config.toml
hidden_size = 384
norm = "rmsnorm"
rope_fraction = 1.0
lr_mult_qkv = 0.4
MLP neurons of a small language model. Each row is named by its layer, matrix (down: output weights) and neuron, and shows model dimensions 256-383. Each number is 128 + 32 x the weight over its row's rms, rounded and kept within 0 to 255. Numbers have three digits each. A neuron's up and down rows have the sign that makes its largest values positive.
A block is one neuron, or neurons of one layer that tend to fire together. After each block is what it responds to, as a language model described it from the Wikipedia text at the highest values.

L6.down154:127108093109129158097106120078097040127150065160142159080125080099207119101159158146191155109090150098147130135140179136084160146139092160136155083154138109151110122045165142174163120090109076157089136102181199163116164105124126097165148099125177135143192141126100087122110102164128083124100116095139132096083084102080092161120179109164125109056208141151145135116148112124061123109076
L6.down362:117074101136166135126092144078095061158116100126189108141212096133178078143060144104150097155122129096149093174103059132150168136200109165110088035130140123156096120110197198151126103155180106109081123115139117102091128140174148103123128143127106104120080089116094109113106110169129149117133165125169183147173129137130142155134144090114152186130146082145066125154120105127162163153126
L6.down1056:195107083121093136157076135130098171103119131143127107153127051095095179138101164141142173105113102088130106139105057141096128170143108134162199092117143162107095151094109151097178158150108082164070155105110134157115178060095133186126148102108164109126160130127107107071121181202094134121035173221112082154130176165151099156142142169142205151132165137130127045112059113123120168137108
L6.down1248:148135061149109133092078119162105105131130158119107105099107078127109111082169156075171156134087105163126123093165150152160122177136110169151160098089110135124077152043129126104125072103166086153100138167173151163081183134076120147121148141108099038155141161074168102148068071194144151156112137136162090129131110117137134065095170131104121132167173157135101124128149127163110138120110
Responds to: Plural noun endings. Plural suffixes or whole plural nouns closing a noun phrase, often before of or a comma, such as caus-es, awards, product-ions, fatal-ities.

L6.down392:108107121137135102103110143177164080123152106148104151085124167151132125162089130156124134165164146196076058127116092146060135129162118140087137114146101151094136088093128113139116233093122121076113112095128142131187163164090123160103146079102130054155142144133181106121128159156092125192151143115119082118108096183121089110080121081177089135106064131124126111105140124171124104096162
L6.down657:112109078113160163079188166177102157104140189098068100163158087144136082078114177159106088098082105174132129164147091123165097123134150099110097094141145146134141102115121143096159114176115089079140121086133158111104102083141125160091104131154151136103122115101116142143143124144126148113094144172144094168087097189136140119070101077109213164152165154114106061125162089114138155166118
L6.down1002:115112058140158121153149165122143056135141127178165112107119139130115094087162138137192135076138146138168173085131174152132141117131140107116195139163031160177089148092190080151094110174100172102093122165146131121174168153155098165124108118105122107086152121132139136154172134164143108110147146188154086136110101155127176073136155098130106160109135076154129134121144170139110184156090
L6.down1062:143157104125163168136066116127057161149080055135129116158107183092113118093114117175091125155201136107111103077140110096110148140130142155061154119090140137175147184113134119088118137173188133175088122144089157133197149163093062140088162102154158120121108139145140153131128175164196106123128112138103134139181172194160081111116122141152102103112135148154106149150062140197094091161179
Responds to: Infobox-to-section line starts. First token of a new line right after an infobox, table or list block, such as the line break before a "= Title", a "-" bullet, or "===" headings.

L8.down258:128084180208172163174109072102109195070151190132149087125126135094136128123197145083086144138158160125131135116147117168109098128137126123072097070150120127136129115061107112101106126102163122183128142172120120138068179107164138097129110104123101144112168091142127126170077123142124190122118138147173165149154126136125151075172137182114137164112113122094105124147118171097150201126110
Responds to: Section heading markers. Opening == or === of a wiki section heading at line start after a lead paragraph, as in ==Early life==, ==Biography==, ===Exits===, plus weaker table pipes and separators.

L8.down852:138127130169141127115015178117145188114127122175086092095173165078131125112147140148138144122074148133160134134154108110148110172122112101158115055128164175127142075085086120125134129123159093164131107118135128116147122129133157164122160150095137133066180154081200137141088204170114159091113120141068113148120148138082079130097177119145131113149165130085083094120144081107147068110184
Responds to: University in institution names. The word University (also Institute, Department) opening an institution name after "the", as in "at the University of Maryland", plus scattered name-piece tokens like "of" and "Inter".

L2.down21:191086072160168150107141125188141126156075195123148077150129168137139142210044139157124146155176155164177132166123136129105140199099091176106134131150113083105174114131110090130161158130106127152139093104160118096126138137100159175148189132157133084106174090134128106092127096122096138102086119144157088092136092188168170137115112120132149159166110114138079100082188144062111123149193
L2.down53:087080190120127121132125105150111086192115186162132115133150196164132133122129160110114087176120160130097083096147096129098138120110174147151126122153119129109166174107119096150089106151112075153080131175129114165092123147156095133164085122122165115181151190087153109092167118117103139059117068131091086189173114165127142179131150137096168187191131106055105158115149097198156090122129
L2.down163:099147208103117170137155041135113151120142205113097170103131121046130145149162140165168118131155144187087174112083108085084164140170122156136164172114144160147170114138076170117148147129071090168116145147116186163138122134109144120098155177111117100076095151058141097113088194110055096083071139134131140127145094065009166131105133162080147124087042099131159122078162123080106093199154
L2.down182:144108147037142143139145100192121196112076206129119108123103149114173086193160132110139118068111135159126114160070126105109097152090173166101090154112098138150120177106086088108096100112102080148099147155184149140104156143082086114099147154119107175149125092153153128163140135096111166145152109134180147119137178110159096158131155088073095099104185134051124163187143076136106117105157
L2.down256:131199080112121109091170127137143086132143190153101145109138109140134161139108151162178104052121106131121116114178130117196094082164081091122110152084137154093148163107143174087109111074077093170166115154132172122103135140097143155062120115161128151086140095158152126126199138121123077112142092070087067110123133111181122133115118156149105159113142168166141154141103078142118125126159
L2.down345:148079167170173140115108090127124064163091234111091148147127124160129158126136091140119139112121108106126123141160161149179128186115082098105129126102146071123207165197117131123086159118170128097140177096113083120169140076162066062134210144071106112107136120129104103115144147178183135177163112120136059110133080112138133162109139162118113094150117138152094147134154160135090107166140
L2.down454:129128125088153200144135138157184178131088190193143144198122117083134131154164173087118116082139189141170157067080155117172099145148144110092103111067148095061084121072099160090081141127066036190085176165147108139125102125157121074054121137151135116124153104098146125171116128136095153154112122208125120125095094106126143143124150133136134124055172124112139124113147116127128143156161
L2.down500:132104156120162183100140137151138169143142015081088144092158133154132113149139153147100161184119166114090113033141070105185114115199115103065124164134055135141157186102146144175130162102092141113167151141143080093127165145125163133129139111079137066109118117169115164066148151103114109128150170174187122129106112147083154110155075139152158106087155106123084102134102168091036096126138
L2.down712:187119077129096107165073111086152155100138246160089138214147037148113164173118121144110172096105129076155135055131125122144165115143077085106172143143154069128135119170110114110150139126145089184123139160131128083084127080131174071114182189054157104099159081157106130101148146123111066134138138121164065143132127139127134166116109147139157141152152116133153157102100167085071160154170
L2.down807:090091140118124108144112072175148132153105137128108148129164160170058145104122140157146116134116134107103071118145125097187188167139090138106104126082092145066141098133073080080146166078165073168090168112118141116083128103166132120132151131136120141164146137098126168147130200137093141117112198104118089103097123130102131184135145180110160119119145120132082156125110176115227104130113
L2.down915:108111064114104142064155125166151113118077108143121088163095123139153148158141172146129116114099101113087154163099122114205127145141146146131125133118031120107208121136085117134077132112107107096128198195127107172129116123126081079136089149110100160075174156160167105058139112117123179153068133078113121132069117167115084120141147113110162126144145133177170131118171152072167092117198
L2.down923:113133110106128154071092093191140176127154178100138111111131137157203103126154156159115154152127164075166117077145144199136109141132109155151079089093126159156095079169134151118124102084179121108108146166108121153178143161198084140117125080135084137068193153143120106208128126128146149101049172132111158068123118122120103144131091105117135104107159107087119134133151063096086129127120
L2.down950:152152100126157155146115100155138164153170171117109114127110123131109088203131084131066166090061091135113120085085079028151127122151179142079144087147173124156098055140081084108171097114114120094114176139176110149105113090128170128124152072146100144179186139144143091140127095140132119126114131152154107138094118061138115119168107155134115155099184165140158099144148191120110123152132
L2.down1083:112153108107125153097148128174182191085168160102164090097082117175110169139156152163104121138154116120107152142158113113208168212179144140065115124083063150088128151152121126118156159129142030150098187132136124127054128095154155102089125162138157126075105076144204105112132144091110127133092119093131061136109142079129081130101117138136152157096139164139166114173155092131116123146131
L2.down1191:133143095104125146151169138212174152145142246134114098121112159151124141144092081138148152136110077134106102109121137111102142217153142098121078067111138107107176103121077145097103079132141105134158150144130132113088093120117146156100167193116149129153102148180116129127163150153096155137111140117132138149096135067159179176122049103145200086171112145136069122137112111126160150183123
L2.down1232:136126120118111121065134104182171092102122104171127134168054035102140094070111124137121157106133102157128182147155078131148110103150076088089147074135100091186181135140109105117114113134100081137075149119164131186193088146136082149134113135114160096135153133138134108089130162144093083141146145146159059166143117120123073120171082165171105101130170171104113109087135147077100158150126
Responds to: Wiki section-heading markers. Opening == or === at the start of a line that begins a new Wikipedia section heading, e.g. ==History==, === Ents ===; weakly, table pipes and quotes.